MLP neurons of a small language model. Each row is named by its layer, matrix (gate and up: input weights) and neuron, and shows model dimensions 0-127. Each number is 128 + 24 x the weight over its row's rms, rounded and kept within 0 to 255. Numbers have three digits each. A neuron's up and down rows have the sign that makes its largest values positive.
Before each neuron's rows, "fires on" lists the tokens most often at its 100 highest values on Wikipedia text that the model never trained on. A number after a token or word is its count.

fires on: " cont" 20, "2" 11, "way" 9, "ing" 8, "w" 8, "t" 7
L9.gate743:184086149126119089123153163132172095127134152151182132166131148144122134134139142096135134162101150135115146149139169174139145151150121134169147135131123114144137120108092118115113141106132119151154088101126105150139124146133127142120103148174123101123127092156114142126150105143097085121104138151145143107121148140108109117122136129157137131155120139074160117116102154157131116104104
L9.up743:128122153127135148141145135122123151114137107120119112090128097136162102177130133114143125157144111120105109184169165150138140101140117084134128121125157127188146126157129129129110151123124097179151102100082109158136107149168141117131132069164128113116144164115086144173143132120098130127132145140116088107101167200139169153124098094126085128064125138077145149124098135142137107095110

fires on: ".\n\n" 62, " |" 34
L9.gate921:171099101140108156146153113142140153132155158094108121139133133081121157167100139164130121099085136142167091186150164107159119122110133113160138176110107119145135094139094139149134108154132140130167089133149149130126124114111151105096138098087149129126118090119081147117120130139153059147108133175137125126073138135154180120087132113133146168137143105112123168143125183119173127160098
L9.up921:133109116175147098076156111154170112133159190134112120099105089140126163131109134130137112096135124092124118194128132144133116134132101102145101159082156099120176135154060138142133098117120141140141116115120115159161089130134130083153144094097109129121124119144129104138127128129154139130106102133136113129109145152136139133128139116185117160140151116118107187154152135137140124146120

fires on: "uc" 18, "land" 11, "ch" 8, "ce" 7, " of" 7, " K" 6
L9.gate783:106116125134128178109086107111139120159170135133056111120134124088146105101071129146174140145136120096127127137116139167107099137151155121080125112144087121138109139121137136135157121113116133186151105166120114078119070143127139178129118112124108125116108081113116101167105107131114109157113141110096125150112112099108176165119128163181135147113128155132167121109106139119151133107094
L9.up783:160110095158103115153128144116131137135136129133117152128133128093156152137137116132132095097124164121118133139143070179132118129150110135110130116091099111172145130110151161140148084100143117098192100096179127134107136152150141177113137051148113087107124129120172138140131124124187131093091170163153136105108097165131151133150105158135111120110144189107089134139107133160114153145121

fires on: "t" 27, " " 13, "ab" 13, "l" 11, "w" 11
L11.gate68:148135117058076119141127113116123111127102079157132125200108135133102104114114164101111117157079107129109129122133157120126150131152144118148155116113131145115116110137119132097112193130148147155128144096154123136158173163140160140143115116152127120102112095151124140136154155111137103106056116100146166091141155074141109100143138096132126117116135140091097170150127132148111075116124
L11.up68:181112154173116107129124112111129165120164111144136128090154113124112149110132107144098122139126128163133100124130081110115090095095117121104114154155159100148086124130080140115148173141128152159157122139111125169137143131164126101085128102103164110155112127189169085119113156102109153109129174090149127139125158132106111137146141114151111119146120102118094141167118135122138105120137

fires on: ")\n" 75, ".\n" 16, "att" 7
L7.gate240:169034145131154116148129157092115161169140154115077098126091089098156113089160150163139121136145109077093157147135124112144149162169125110123134141128131123107125159139135128144153149165153133117128153145107109095158138132157127144104124152145138116140155128156132140133106175141148142111112102150110114108130097148096146119139118134123129096120170092162117152113094154129139168146124
L7.up240:174157103119130162105125120116148126127111122104125125114110133098137143120120113117154123163118103094132169093131162145148124125146110145079127151139119091154122134152138123130163141087105130148123105129148107058158097161115126153078158153116149109122127098100126122124110167138196127072119173133144156134122159141099134108092125115147134135139132102170149148148158148131114105119097

fires on: "===" 56, " –" 13, "--" 8, "==" 6, "*" 5, "=" 4
L6.gate242:130117158123129087132143139129091117153158124165121138131124138126142158115112133135146131161128123100157130162095133088133114149148151136117125113106069141109153132148139173188109153146073087121107112110126120123103147174179123123152138083097115159155120146112153123129105142136194160141091150104108147091130099120117098148164138103124120157127123122127136106114095113136137104131131
L6.up242:133127149134111143109142136142105134139102092087194117126161136146098132131133121070104143152122096125173143116105120094124116133161120153164120126116140120127106133122101132140093124151115120108114147076144119122128138210141165158126152154127103139132149124128171116138136161118193121174124173134128151140133125092091121125129169127116143148146128158101109142118130084107119100154142

fires on: "ah" 48, "az" 23, "ang" 10, "ank" 9
L6.gate640:118131073120132144109104152163112111153152108157171071105113123078088119103111186104139160128134105127091115109125130113102136138160115128112135114130144144102099166115137128130127173156142134128126127124148108175127127124104136146181120148095125138122145123119103123163132131132153157113103077124122132146171140121157153097086144095152140113174118107111155123116110146131133118155111
L6.up640:145111109121145118084105122118139125142136132142149062106112153116100116126127150140111150108091089139082132130075141122119091142130144127078109123125126145097108133126146094141127124165126153159138116159135138180126114126105114149189124137111117131096137130104117140153117154116147153151121103074150128134103154169137142121123141082137144105160100140121142103146110163117138108148116

fires on: " o" 100
L3.gate610:145164139086125128117147155138166120149144178145148141096160111089116128150147158151138134157080169121132097098128168092096112143099132108117083146114100123135138146156114149126135181146135106103118153113102126103118115104115136124120126134145098086172123173128157132154132152142144137117138130126167112120114114102118106208096125114121120110160151136113114155129139090149121106128117
L3.up610:148149131136127120143121134191135158164138159096123120136131097110115144099092147112127149126105141140143130082118139070143153150077096110182173129182103140146155113095071144155111144141125167166094171146098152110097160117122153135115135128114146080160108124154144135150161157141113127134157124134152126110106111132150108090126141130109128130159111130133126134101119114104153117097096

fires on: " –" 42, " |" 41, ")\n" 4, ";" 4
L3.gate181:108088102116135108145156123122113136149115133128128122118103106144137091125106136109138131144116079130105138118136139070132094121131115107170103091151101139128127133114097131129165133150098120111107097115082097152099162113129142131139108173097145101110151099122125101081141152122090109120142100129126112117137143160140185086133148135152127123145111131129104185136132141129085142145118
L3.up181:142107100149124122115103097131123139138116120131071140124109123142108122102134093153174172098144102156124159111112132138123099078134104126138150129115093142070104107107086146145146150108113167143144118182107094119121128099160091181137109180141099117100149104101114140093127159131149105129123117133129154129111132149176126090091142167141135147130112142150130149102128122124124138141061

fires on: "orn" 44, "ased" 16, "gan" 6, "ir" 6, "ack" 5, "l" 5
L9.gate644:133102081143128132176118170127162128185099088142116158098161140135115105179159131160145148126116171122133161137112097124111141080120092139165123104146132131137142089124112138126150140101124177119142111136117124166105136103072112133108176100109108080114130164135120109129089139115163122110056119146081106126135093135111135114128119113113125139123158136137118174130124150168158149137115
L9.up644:102154136112107117124115116141091126141113163107147127149125123107125137119138114139154114111118155122169136147166082085085145156140133140141110096169155123180115152108128153102135124131135151118141161155159150117126111098108140164136111099112130075102096088139142121115114150131166140118088132131114103155134100133083129080124137134112095145121122134123084162137155133120105131131126

fires on: "w" 34, "sh" 13, "ew" 8, "ill" 7, "st" 6, "ol" 6
L7.gate921:139103173137139150146135097161108140135131119127139124136093136138184174124147114147144149093114127111101137130153144101132090167102133126112100141152095120165127155099127117129090100118121097109157115184157125092130095104123181125127147129093109097143155125135131124094165138140129110127120154161118087090086166136148134148133087087121107122103185146139124080166158150118168107092168
L7.up921:149162118122107105141100133123152135118143121138147131135136134137167090146082148102125143177143120132158079148155163151145147111125179104146107158115114116100111134100150139157129119160127179110071155118118126082149102088108145141172086144090134127139073115179130118132123110117105130171129144128145156132149142132148133179110121119139130142134101130143104126055139116091159119129152

fires on: "ew" 59, "==" 33, "--" 8
L3.gate890:157101169159153104136185136179113120124127148138188142149112131114153157146107125125137126134131163084178092155135118095093130148078162080147122147149118131148171135090089150114132108163106116120091108126145085152123140128145151136120147130080092081156130081157135099094109123139157125101123150133142139129151102142124128087098119158095166122104166102083116133115126145093161145123159
L3.up890:149118180141144114143110150126134139107121177142191124162090130107128172121127130087123149147116168101176116131114118099118120156067164096162101147141083158149150127075140153141141097119132144108081101086144128113124117134147147132112140139096103108138125094133146149145126130132150124110125156127136138109127117109111135099121146131106152123127154155080090139112120129075151130105153

fires on: " o" 97
L3.gate7:189160146145110175125071133110143136149099141159140103101126102103129150105093140153121124129087159123172114102102154090131109135116126118143144125166100103121109118128116167140140117077142138139120146135089137148149109132109119137117121133110146098174095151110149128155110148143164150128129169089139123109134095102116148161146167117127136105163118147105140126145119119095149121100171
L3.up7:103139137107148097147138093159155131155115141163127095151146117089084157090091157131122142085110122122139085110096125109175153122084107120111090172151179146148125123104091154102137124080136144170141176143094110129132147096110122146112138122124129116134125145097122096139110102162189132131155155088095141130108109136152134168140171106131160132165124161125133113146122113131119099153148

fires on: "ased" 53, "att" 39, " form" 5
L5.gate51:115143141097120112192132148103124112101129156159114086104142073111155112133137168166155163113176129121121109109121153101119146132141156117076148118145126144133168132138117125142158149120158148179121136144093111095140153129150128114144166138102138159122102128130110123117090128150148138143117109147106153092121096100106151125086159107123150153141143139151123182134133111151180143144133
L5.up51:107146166093134134162111172110109081131119168142118124104163118155176137129125158150161097128134129119096137067127157116150109151113184140057136135149142139141126151149158117098134165080152139147122130142123136108171142143103131119126125116091132128148091135123097138132132085121170149120118116121144135079124131141107124137115135129134148153113144129149105144136113116118153126099121

fires on: "pp" 49, " ne" 29, " app" 22
L3.gate330:121133121095123126130193191086142132143151131107146111123134080122138151118137188118127138151127125142171146106128133154115133106138146137120119143137147117137117100097144134129148170140093146097111117113169127151098093130129132113144133094119126147089134180117110150164117133148131153139095113100145148086124176152145129161089126164182130152098149119140125072133100096111125115104161
L3.up330:112104129097151146117172167142128061122145161128137110148125084148099166103131164118095173146088109134105139151105107136149155133122108138105149111134156147138113100074118114142133137133113109087145106156160113137111123115151159147146112103139143124120163138146113109150117164157110141121144091129134136107135110107169121130117141174159147146133150109164120119157094133102121089148169

fires on: " Le" 60, " ne" 28, "son" 7
L5.gate440:121160149131141091107112174136135150109142157119140129156111162095124124125126114075135148136116177135144072115120141140115145143152131140124126146192150127098085109094135143132124128160094180113088123176153137122149153141134112119135156118130112137123134165124079111149123123149119123086126127123130101122138132129150159103108111149131137144109118147149076131152117195119153116178159
L5.up440:131106136104172159103115123128139137136158144100138117170129124119115118086125115115083160140071144154067120120116122141107149134119169136071146146187131125119073112121137136133112121146137113102121145134136109116113102106135124102131123122160141141151138182187081112114128112142144110127099105100138101133089104098129130113133130122131110127174080123137097117103116087115132138155139

fires on: " form" 21, " found" 20, " act" 15, " sing" 10, " play" 9, "act" 8
L7.gate83:144132128122091135177121140113159116139128131159114090127125181145172111109114154115190129097143102170135188152115157123131149138094145112103133134138091104131174161112131096117125114098118118126104098161181117134100148143163142106109108107091140109144106131118130141100109120124134117100129131137144166164126111106144143157124146163182128133115121138124182158102107149176162125116105
L7.up83:085142154097120139145143138141144076150105115163143131116157114142142113122076161130176129107106095098126160124132090130123129127127134092120116120137111107152195101137121144136126118104120157117095177104111126121182163167120126178121072114124145126150150150182096088079109158106175154119120120127113120095149132123107140116115142147118077131102131091158111129120119154138086077121093

fires on: " |" 35, ".\n\n" 22, ":" 15, " " 5, " –" 4
L5.gate326:130055146169136128122121118144117085098125123145157119091104152142115116089108149113154113155138137104100150132133096128143106132135068087132147138123151130159138163117095133114144154166116100093115138149104127110136170111110125184135123155129132137117132068141142140108100156112129145158146149097113102144128126160132164053132138148147121130139127103150148132139153147141118127116095
L5.up326:138109149122143102114121093121142099114173138147117105105154151126114142076155136144140144136124121127095139102120101116151134126115123149106131104151138145106120115122118095138135136117127155130116130129121117196129154112094123195044104093163106121135120120094136111153140144124153136124122115121125123133110082171129096068143107130113159154087135135128116084110153087116138145131094

fires on: "==" 100
L5.gate20:177123166098128106117154137117112145141147133131169127147115126103136157144139132145116148124103159121141117188109105150116095126096118129132100120144107114147154133098116130149145122171066107125125145151119115128082156149097134089139125147167105127176156117095167108119107116116159091119151094133111088097121141120119110109141124109141112134168175117107104137113121121088157118120154
L5.up20:169140144127123105155152132137113151152122158145145074167130127085101146127127124110112175165134166117155139171117162137116099101105125109159146113115115151154192131074095118145108096164091157122077127151137126120067146143118137137123095154127121158153158123150149121104087107119160106125108155137123085108140123129108135140161137156147096167160154109121100157147111143089157116121151

fires on: ".\n\n" 73, "==\n\n" 23
L9.gate545:139142128147123166098128179123112162134145130103117110178159096103159148166125146143076153138101128142131110136156135157132174127137123124108111163156135121108108113144120140128157179132129175144170144115106133130120120157147185107169153126101128188102176094158090130138081113125106146146122141112111174153131138119121156106072136149116104140126156123097140119146170143110145156125111
L9.up545:133130148158121146116159134136138110107096155076148152123132150116138153103144131139109151119128105108126142155119081175151139167143098058147150121123125083138125125103078092165111092127087152160129130130117148130141117175103122113125152117105118106139135157111129111113116135121142140166133101119117132151139111116102155149134124140142127133166135155124122127143091113130095147112120

fires on: "d" 62, "cted" 20, "ct" 8, "nd" 4
L6.gate728:123136123120128151136161111134181143094092121057130127123120150107105145121153106083145136156153110133121141134116122099090097142094146113105130115140112129137103125152124155138129111135172143097132191173107147127151102130158118090121131148115110137096095135132165136113100099112115106135071141112112118122123122091146165095157129137104109137184108142146083136127134096115159085144102
L6.up728:159107091154157150125074146146087112159091121160142087130107110122137141130190149145118118176120129157127149126144162154128117140091137136134104157141142103120149119125151132143181153086125152090122144135129154118127138132110147128134161077102111137102110150107123128145102123142140131129092094077107159081147138125137108079128123094146115105150168112138082153103078142097142161135107